Weights of a small GPT-style language model, trained from scratch on English Wikipedia.
Size: 11 layers, 4 heads of 64 (2 for keys and values), MLP 1024 tanh GELU, vocabulary 1496, 8.39M parameters.
Architecture: LayerNorm before each block, learned positions, biases, tied embeddings.
Training: a variant of Adam for these matrices, 350M tokens.
MLP neurons of a small language model. Each row is named by its layer, matrix (up: input weights) and neuron, and shows model dimensions 128-255. Each number is 128 + 24 x the weight over its row's rms, rounded and kept within 0 to 255.
A block is one neuron, or neurons of one layer that tend to fire together. Before each block is what it responds to, as a language model described it from the Wikipedia text at the highest values.

Description: After proper names
L8.up703 [103 160 107 116 104 121 141 129 155 133 144 136 176 119 128 139 112 137 119 147 170 111 149 140 155 143 128 166 116 138 159 105 128 116 162 125 114 111 115  99 121 124 104 108 168 134 140 134 128 134 117 146 140 101  47 122 114 162 141  99 113 145 139 123 148 165  88 129 120 155 121 136 158 149 158 141 105 107 120 132 126 121 105 131 117 124 131  82 139 150 153 187 105 133 136 119 131 125 145 180  86 107 112 181 126 100  99 140 185 116 179 147 146 113 138 139 171 146 184 110 128 159 124 138 128 125 141 101]

Description: Mid-word and date-number pieces
L3.up61 [104 116 105 109 121 140 118 120 141 169 130 130  88 107 131 127 130 148 165 117 109 168 170 114 134 115 162 123 125 136 149  97 125 105 145 127 101 117 163 154  95 128 116 126 142 141 151 102 131 140 118 128  96 147  75 130 135 185 133 104 129 136 204 122 138 100 129 120 106 144 117  80 150 148 154  66 168 134 187 110 119  80 119 128 134 148 122 132 149 161 144 106 104 154 167 117 117 121 114 177 118 109 138 160 108 121 138 138 126 121 126 128 157 122 118 125 107 100 125 146 128 138 133 148  96 152 114 157]
L3.up63 [154 129 143 118 121 125 107  85 141 116 159 101 150 147 111 168 121 186 115 137 126 112 131 113  71 157 152 139 168 122 140 144 153  99 143 108 121  92  92 133 128 172  67 162 139 130 140 149 116 128 159 127 150 123 119 112 110 164 147  92 114 118 135 119 140 159 144 133 124 168 123 117 109 132  95 122  99 102 121 135 119 139 147 132  63 174 133 131 120 152 132 140 166 103 112 165 159 115 137 121 132 146  97 134 130 114 110 146 110  95 155 145 115 127 119 108 190 118 200 128 151 125 123 137 100 155 135 109]
L3.up87 [137 140 109 131 119 123  99 147 151 132 167 120 144 145 112 158 122 142 160 117 144 107 114  98 147 157 109 130 118 126 142 119 171  79 145 141 113 118 119 123  98 177 148 121 117 159 171 106  78 139 109 117  78 130 123 130  98 164 125 121  94 152 166 106 158 159 105 174 138 106 121  71 117 178 138 105 142  72 121 142 122 126 158 144  91 170 174 136 129 171 113 130 119 120 102 135  99 112 113 115 155 122  99 166 122 132 141 123 137 121 132 135 134  63 127 130 141  75 162 105 162 110 147 135 119 118  93 100]
L3.up147 [126 203  83 141 127 120  95 139 110 134 127  91 137  97 143 124 131 121 120 107 102 120 137 124 130 167 123 144 145 107 174 118 149 188 109 127 125 134 128 152 128 130 149 111 131 135 125 140 120 167 137 108 154 133 117 150 139 130  84 153 122 133 139  81 135 146 116 114 129  75 139 110 111 151 151 119 102  91  87 179 128 143 174 157 105 157 149 118 143 157  90 116 109  86 102 152 113 101 151 117 142 143 119 129 118 102 110  75 120 129 123 137 142 131 137 151 164 134 104 154 123  98  86  94 136 137  95 123]
L3.up255 [154 167 123 132 126 105 129 107 142 155 174  71  94 158 138 147 112 131 125  86 122  87 146 105 148 154 130 142 158 123 148 100 132 156 138 117 173 141 138 145 145 138 115 161  82  99 174 128 127 143  98 123  99 114 150 145 119 158 130  91 132 103 178 104 147 143 142 128 144 132 117  86 131 173 139 115  75  92 134 136 124 104 141 155 130 140 123 147 115 152 120 125 143 113 124 141 149 120 127 150 116  86 110 152 100 135 124 133 123 108 138 129 144 129 127 121 120  54 157 127 173  99 160  96  92 141 113 126]
L3.up321 [ 86 130 101 127 132 104  99 123 150 142 141 136 119 145 145  99 103 136 133 112  94 121 170 121 107 140 153 145 162  84 153 120 165 129 147 139 132 123 114 159 135 136 133  95  88 126 149 144 131 137 144 124 130 141 115  94 122 148 152 125 116 122 218 139 124 176 115 118 150 115 116  74  99 133 110 113 127  89 133 105 136  88 163 158 107 163 156 142 147 145 113 131 110  89 137 135 195 108 139 115 119 137  95 114 117 132 125 124 116  89 107 148 116 123 109 111 161 136 137 126 165 115 143 139 127 154 102 113]
L3.up378 [110 114 106 137 130 134  79 113 105 132 176 151 129 161 134 141 112  97 157 100 111  94  94  97 108 135 126 103 139 114 120 131 127 119 142 116 120 184  86 154 143 151 130 122  88 110 170 157 134 141 133 137 113 161 124 138 167 158  87 138  80 121 172 123 152 122 128 108 106 129 127 129 157 135 133  72 107 119 120 141 153  97 147 144 116 132 135 170 146 153 103 127 139  98 143 142 182 140  92 109  92 137 131 127 122 117 148 116 127  97 178 123 123 125  98 148 133 116 110 128 182 148  79 105 113 149 107 142]
L3.up435 [137 135 125 131 146 150 113 129 130 134 120 158 142 134 131 113 125 121 144 118 162 110  64 119 145 123 124 103 109 138 138 116 124 122 109 167 127 180 104 137 105 136 137 110 117 101 129 148 121 162 113 112 118 123  94 111 187 155 114 105 158 135 172  98 155 153 128 154 122 117 136  96 155 168 129  96 100 116 110 121 143  77 210 127 150 167 166 139 135 196 132 110 145  96 108 152 104 133 125 125 114  97 108 114 113 115 141  87 124 102 176 145  75 123  94 139 181 121 134 118 150 111  97 151 124 149 113 119]
L3.up576 [117 140 102  76 106 123 111 139 138 135 169 105 123 133 118 146  89 153 133 118 115 108 114  83 113 150 140 117 110 116 126 112 167 157 124 125 101 171 126 128 124 137 127 116  83 102 140 142 145 144 155 119  91 126 109 141 163 179 127 143 105 124 134 144 140 150 140 132 141  90 149 132  99 170 142 145 137 137 123  90 123 100 106 100  81 133 170 114 153 155 113 147 120 109 116 146  99 151 139 116 129 141 104 183 112 122  95 106 159 164 147 122  99 131 139 167  93 138 147  73 123 129 135 107 136 143 138  99]
L3.up615 [ 95 135 109 118 115 108  92 115 145 141 164 100 124 129 114 151 131 139 127 139 124 103 116 127 109 162 176 113 187 116 163 127 127 172 124 108 119 151  41 132 136 113 127 141 129 155 121 115 105 100 121 160 104 137 165 106 162 161 128 119 110 118 152  90 127 145 141 100  91 129 157  88 120 163 121 147 120 116 120  77 154 134 101 138 100 121 110 117 125 159 154 131 137  97 113 159 101  96 115 169 155 121 166 163 126  99 122 118 147  97 145 134 181 118 117 143 131 153 129 152 157 110 136 133 128 129 102 151]
L3.up621 [127 117 123 123 112  88 133 121 149 142 120 130 116  89 150  70  88 144 125 124 119 128 140 177 107 162 178 110 126  91 152 102 138 123 138 116 108 131 100 129 118 134 119 106 137 152 143 152 123 163 134 122 120 140 172 128 132 181  81 112 121 113 152 108 145 159 142 103 181 145 120 132 121 130 138 147 142 123 121 144 121  78 160 135 106 146 157  84 149 136  97 160 116  89  94 144 146 121 141  86 134 122  74 123  96 138 129 137 115  81 136 132 133 176 150 136 141 123 130 153 154 132 158  93 123 102  99 145]
L3.up714 [130 122 122 121 147 117 111 167 121 124 185 103 138 142 110 144 109 128 148 132 119  96 168 138 108 121 121 140 160 125 117 125 117 134 133 116 119 133 101 132 129 164 121 127 107 160 155 120  96 137 127 156 133 137 107 152 139 173 158 152 110 142 179 134 124 174 120 136 126 112 121  77  79 152 109 132 172 100 108 145  95 121 127 123  58 146 120 129 133 174 134 172 115 109 121 187 125  99 137 110 117 102 119 128 106 132  76 135 149 132 137 124 164  95 146 125 153 103 127  86 183 146 145 108 114 132 106 146]
L3.up796 [117 133  92  98 110 141  91 106 129 125 140  91  79  87 114 148 128 151 157 132 107 147 141  94 153 105 149 131 120 104 167 157 127 123 161 115 131 115 122 139 150 167 120 120 114 118 127 127 115 112 203 136  83 100 105 123 123 127 120 105 123 109 109 107 159 137 151 137 116  88 148  69 139 181 143 102 102 107 121 133 115 131 156 121  73 132 105 121 203 160 136  88 129 133 110 127 103 124 157 166 159 161 135 102 135 107 156 153 173 114 117 151  97  95 114 136 125 115 118 116 183 116 111  97  89 110 145 102]
L3.up833 [159 141 133 141 124  83 142  99 124 158 136 112 113 121 174 136 141 130 156 135 135 132  75 139 106  93 149  98 140  75 135 118 117 156 111 143 139  98 164 126 118 158 164 120 142 130 118 130 142 150 102 160 109 124 127 104 127 160 164  92 110 113 137 120 120 151 113  69 104 180 131 146 158 118 179 111 106 103 109 122 124 115 139 106 101 111 108 127 118 137 142 133 107 130  93 112 138 128 153 174  96 126 129 150 121  84 115 135 133  87 156 120 158 128 104 131 125 130 152 145 152 140 125 141 103 133  95 109]
L3.up852 [ 75 120  89 126 138 125 139 123  81 153 128 112 143 146 148 120 141 146 143  81 104  86 136 133 102 146 148 143 164  97 146 109 138 161 143 138 156 126 115 154 152 133 130  93 153 131 125 122  95 125 126 144 100  96 180 156 139 185 124 161 104 112 140 112 153 106 122 114 122  77 168  93 128 108 170 102 133 123  93 127 118 112 170 168  77 163 121 151 140 139 146 130 147 119 106 124 105 103 140 116  98 130  97 141 115 106 113 126 124 129 119 111 141 129 133 147 149 123 126 109 162 112 109 130  92 144 107 137]
L3.up923 [131 110 123 142 161 129  95 112 111  97 122 114 137 103 157 139 122 132 140 162 131  93 147 105 107 125 156  79 108 101 121 127 138 122 129 113 149 121 133 128 118 119 134 130 144 117 105 132 127 168 146 128 143 137 133 113 118 125  80 178 141 146 170 130 149 160 111 127  97 154 135 140 108 132 173 117 129 123 110 134 142 106 135 121 125 132 165 124 131 114 103 126 153 112 119 123 115  92 151 141 100 160 116 160  98  74 139  66 144 155 150 145 118 122 134 125 127 152 112  91 112 159  77 110 124 139 124 113]

Description: Word-completing suffix pieces
L3.up187 [114 125 111  91 137 113 125 133  86 125 115 115 145 102 120 122 116 157 156 149 117 144 129 145 139 148 123 104  97 134 164 108 117  94 113 119 104 150 155 147 120 166 115 107 137 127  88  89 102 199 119 138 104 116 126 141 106 163 121 140 132 191 129 132 103 156 114 159 134 148 169 125 157 150 127 165 112 121 112 189 132 106 142 146 100 102 152 182 134 142  99 165 139 132 120  98 141  97 136 119 166 109  86 112 135 111 147 114 153 149 130 144 129 102 135 147 161 142  91 125 164 106 141 103 135  89 143 157]
L3.up343 [123 148 124 116 125 108  96 139 153 105 136  53 125 154 126 165 126 139 159 147 107 133  82 140 146 113 108 125 152 138 133 146 102 118 119  99 142 179  80 125 141 142 125 103 127 148 121 105 116  91  87 152  88 163 161 142 114 157 108 141 109 144 126 139 118 123 101 126 118 147 178 125  99 125 146 140 123 133  96 145 155 133 112 129  62 119 143 140 115 117 121 188 132 186 179  73 106 101 124 168 121  84 132 166 125 121 132 120 130 119 149 150 153 162 134 107 135 130 206 124  93 144 149 107 145 107 127 150]
L3.up349 [135 118 126 110 103 138 124  75 147 159 150  89 137 106 140 139 116 135 133 128 104 188 141 130 136 103 124 153 118  95 142 106 115 100 182  89 132 143 103 113 166 141 158  99 135 132 118 106  84 157  96 146  97 137 158 117 131 166  83  84 110 168 118 115 130 132 159 132 149 143 161  95 156 135 128 131 131 118  89 156 123 139 160 148  87 141 131 132 148 150 164 136  92 123 187  99  75 100 142 143 155 153  95 135 160 110 149 139 147 142 105 147 150  87 162  98 132 127 150 135 144 100 140 122 112 123 118 149]
L3.up416 [181 113 136 134 134  99 125 112 159 124 122  38  97 154 135 120 110 123 124 136  99 136 111 123 163 144 124 126 188 140 136 106 164  76 178  77 175 143 147 135 110 134 138 114 100  91 123 106 126 142 134  87 156 146 139 157  94 100 102 145  92 137 120 107  85 149 142 103 128 150 166 137 120 101 140 158 152 135 116 135 117 133 137 155  42 149 106 138 129 151 146 156 102 130 170 113 132 110 140 129  89 135 120 159 131 133 110 118 140 133 149 145 114 114 175 124  91 100 134 131 145 105  90 105 119 119  99 116]
L3.up422 [141 150 123 137 118 147 109 116 130  91 121 134 107 174 123 160  74 145 137 103 122 124 100 113 157 115 139 129 114 130 123 109 141 119 112 101 152  92 136 108  91 120 118 123 124 145 135 133  92 154 111 141 139 141 124 118 124 152 117 136 117 147 136 125 184 152  70  72 135 121 144 149 112 112 128 132 132 110 127 154 135 101 175 150  93 127 137 151 128 127 111 190 158 138 126 165 105 129 108 140 117 139 113  99 100  89  75 139 123  63 177 132 193 139 153  91 161  91 103 136 127 101 118 132 122 149 121 129]
L3.up489 [177 120  92 151 136 107 108 116 121 108 132 141 129 139 134 133 122 171 145  71 140 147 113 165 140  92 104 120 112 110 174 132 116 105  91 134 161 118 109  96 135 146 139  95 112  88  98  95 146 167 119 115 118 139 106 153 146 153  96 144 110 167 134 171 128 135 147 119 127 134 115 119 139 130  95  94 105 134  64 156 122 102 168 129  82 150 149 138 108 157 159 141 121 163 148 148 142 100  79 114 106 113 139 100 122 134 146 114 132 148 185 135 136 127 137 142 182 129  92 127 118 147 110  70 131 123 129 112]
L3.up494 [112 144 113 101 126  97  99 133 153 119 160  20 128 150 166 134 160 139 120 127  59 100  90 110  95 102 137 184 150 113 141 119 122 117 131  87 118 121 123 147 123 184 125 116 140 136 100 157 157 121 125 117 125 120  95 144 117 146 103 130 128 152 104 137 100 127 129 132 135 117 168 126 165 128 166 172 123 142 117 169 169 165 123 138 122 116 141 142 112 132 123 124 114 100 196 130 131 109 162 156 140 118  89 113 110 120 122 133 139 117 128 151 103 119 127 134 143 113 133 127 138 129 142  69 113 141  88 158]
L3.up498 [127 189 122  61 110  95 127  83 147 135 129 108 134 134 147 151 164 143 137 104  70 130 100 123 174 136 150 106 106 145 144 142 116 123 162 117 145 161 113 132 136 171 152  96 124 145 111 118  91 149 100 135 110 109 101 131 116 130 115  97  73 121 109 129  96 123  71  96 127  99 157 142 117 175 171 148 147 139  96 176 132 127 147 130  90 132 118 146 122 135 164 152 142 169 129  90 142 130 104 179  90  96 158 167 124 116 110 151 166 115 153 152 130 154 112 121 158 142 124 161 129 120 150 143 115 160  96 124]
L3.up528 [151 161 132 109 173  65  97 150 152  59 139 107 147 150 140  90 137 162 123 127 119 122 147  98 117 158 102 130 150 120 101 117 112 102 102 109 110 121  96 131 105 141 130  85 102 141 137 137 175 151 184 113 152 157 162 181 125 144  98 139 152 134  99 153  92 140 130 106 124  87 146 132 149 115 158 152 139 124 111 180 129 140 163 157 103 159 125 138 174 136 114 123 127 136 109  91 107 101 170 147 128 113 121 154 109 127  92 106 148 134 148 140 135 112 156 120 178 121  95 144 129 109 118 127 142 178 172 142]
L3.up545 [118 129 112 108 147 120 113 153 153 169 155 109 126 114 148 110 164 166 134 147 138 138 102 115 127 131 126 111  95 117 152 140  99 137  83 115 115 138 109 136 155 162 129 116 121 134 142 165 117 138 108 140 100  91 126 124 124 100 115 120 149 188 115 106  69 129 100  81 107 112 129 144 199 127 172 112  96 124 103 133 146  81 129 131 118 116 149 175  74 121 160 133  98 157 139  63 120 113 112 168 145 135 109 123 139  78 126 111 125 131 144 142 135 105 141 127 142 141 142 124  93 111 181 143 115 132 117 167]
L3.up560 [152 153 135 105 145  54 105 143 145 136 148  86 180 131 151 106 116 158 132 151 116 199 119 116 129 122 114 124 155 121 141 117  70  60 130 121 105 125 155 138  95 161 104 145 125 124 107 143 166 148 110 135 158 165 117 175 124  95 114 143 140 124 135 128 141 120 127 141  98 147 139 143 143 145 140 151  92 126 111 171 112 143 120 151  81 131 133 130 168 160 100 148 130 135 137 158 150  96 137 168 115 122 150 115 105 126 133 139  97 128 160 166 174 159 146 128 130 107 134 155 135 107  75 139 139 131 121 141]
L3.up581 [125 132 132  79 118  92 122 126 143 113 149 110 122  94 147 126 126 170 133 172 107 100 149 137 135 128 164  97 129 138 178 114 134 129 165 140 116 132 142 123  95 160 115 133 134 134 114 130 127 120 147 115  98  76 157 132 143 145  91 170 104 152 135 122 124 155 124 147 129 127 167 154 159 127 142 124 139  86  78  95 141 123 129 116  71 137  93 125 139 134  59 156 110 116 184 100 191  94 175 145 138 130 118 119 119  55 163 133 134 110 166 133 120 120 134 112 162  98 100 133 138 134 138 109 127 135 153 147]
L3.up699 [177 142 127 138 127 114 124 138 162 157 168 104  90 114 128 126 102 139 132  96 113 138  98 144 139 112 131 153 127 119 119 132  89 126  94 132 168 141 117 148 131 156 166  75  95 119 115  91 117 159  99 154  89 150 148 128 142 131 132 114 128 157 166 139 124 151 123 141 123 175 140 109 154 131 162  99 151  98 136 137 165 120 146 134  97 125 118 139 148 130 142 133 125 149 139 145 146 108 140 165 133  92 138 126 121 118 133  60 134 116 102 132 130 133 113 111 145 136 153 123 158 137 142 112 112 171 120 142]
L3.up808 [139 149  99 136 104  84  93 136 143 131 121 106  89  88 151  92 150 124 135 144  92 113 109  98 153 112 147 146 108 139 127 138 151 119 139 120 136 193 140 152  90 210 108 132 109  97 155 121 118 133 120 126 101  86 124 168  96 135 143 114 127 132 146 122 136 143 120 106 146  87 133 128 156 178 154 112 131 154 152 102 126 132 118 144  88 115 141 182 116 134 141 121 170 125 133 100 135 109 135 134 123 110 131 107 108  66 115 146 129 148 146 183 136 111 115 146 124 141 162 164 112 113 157 171 126  83 108 128]
L3.up824 [113 118 134  90 129 123 140 100 147 139 162  78 129 107 153 176  83 177 127 137  76 131 160 126 150 112 139 148 147 131 152 122 125 138 133 103 193 125  96 145 121 131 104 135 139 108  94 104 127 105 111 161  93 128 116 103 148 164 112 102 115 138 141 114 150 146  59 141 156 139 125  78 125 133 108 158 147 110 147 141 136 154 114 132 138 149 144 138 136 149 139 160 108 150 175 128  85 128 108 200 129 110 117 151 107 125 132 131 152 135 166 136 159 114 108 168 120 132 143 147 156  96 169 109  99 145 132 123]
L3.up927 [ 99 128 124 139  95 149 107 152 125  88 120  80  91 151 141 152 104 130 147 115 145 100  66 123 120 108 156 100 163 120 106  92 130 134 164  96 111 140 154 162 116 138 139 124 156  87 132 130 128 127 141 121 126 140 140 141 147 139 123 173 124 131 123 122  97 130 114 116 147 108 145 141 108 111 157 173 137 123 163 126 144 128 128 109 119 114 146 155  96 166 146 159 143 162 163 158 152 101 133 134  92 106 148 140 106  73 131  93 165 115 154 121 119 139  88 132  91 109 178 142 142 112 112 115 112 181 137 140]

Description: Mid-number digit chunks
L8.up97 [ 99 147 130 168 114 132 129 134 104 138 138 145 160 120 128 127 119 121 132 139 161 122  84 115 120 161 128 126 111  96 103 136 133 108 141 109 137 147 117 158  90 103 122 129 110 150 130 126 156 142 126 142 144 118  86 114 133 141 150 129 108 132 127  99 182 143 120 108 119  93  77 124 134 139 191 124 101 120 165 135 150  87 106 160 119 119 135 139 128 160 113 138 136 108 131 144 144 103 128 124 140 168  76 124 127 137 133 104 108 106 158 144 137 131 113 153  99 114 130 151 135 136  90 159 107 151 101 106]

Description: Adverb suffix and quantifier slots
L5.up474 [ 85  99 104 121 102  63 104 127 109 129 126 134 150 160 176 121 125 151 152 125 136 169 109 168 119  92 116 138 158 115 124  96 157 124 134 121 134 185 141 108 151 133 144 135 122  93 127 115 164 155 132 118 103 138  74 145 150 121 100 149 110 142 134 113 111 154 136  97 126 143 136 126 151 124  89 150 152 129  75 142 131 107 149 126 112 144 166 113 144 169 136 139 114 150 121 165 123 150 161 150  84 178  67 123 122 104 109 158 111 137 189 109 139 154 145 152 101 155 121 129 119  64 101 122 123  85  96 169]
L5.up591 [132  84 127 114 135 122 129 135 110  92 139 156 151 108 134 135 120 146 140 175 123 172 158 142 156 132 117 125 141 138 149 123 107  92 164  84 158 104 108 137 118 157 148 139 177 157  81 113 173 136 134 134 113 121 114 127 127 146 116 120 111 177 145  38 169 127 103 126  97 149 135 122 162 129  99 175  79 129  77 109 132 112 125 186 128 169 142 152 150 102 108 172 138 112 169 138 137 113 122 115 112 140 101 120 139 110 126 116 126 145 153 132 143 128 159 139 154 125 156 123 156  76 150 176 129  97 112 102]
L5.up912 [106  99  74 124  99 154 130 114 168 143 115 134 155 100 149 131 117 136 144 136 156 144 102 120 107 116 129 126 148 149 144 121 154 152 154  73 144 158  86 159 160 132 134  87 137 112 152 121 133 142 153 156 109 107 116 144  82 136 144 124 140 143 111 147 166 163  87 151 126  58 127 101 144 108 141 114 114 131  60 126 157 140 104  91 135 142 114 161 131 120 160 138 103 117 120 105 128 132 145 125 106 124 157 146 139 108 139 140 113 118 128 149 123 103 135 104 138 154 163 137  96 152 140 155 131 156 145 111]
L5.up969 [133 124 120 139 137 119 105 108  99 137 118  98 132 161 166 123 122 177 116 145 113 152 132 140 110 126 128 109 157 132 172  89 146  96 121 112 112 155 103 123 119 150 158 142 118 110 101 146 201 153 145 119 117 136 107 146 121 158 101 145 139 180 125  95 139 126  87 133 173 150 136 127 151 162 110 152  58 121 110 155 115 132 118  80 105 119 193 119 106 148 120 207 135 113 159 113 149  95 110 135 103 102 121 112 127 124  76 134 117 116 157 130 145  84 116 125 151 136 139  98 153  88 173 146 117 113 151 184]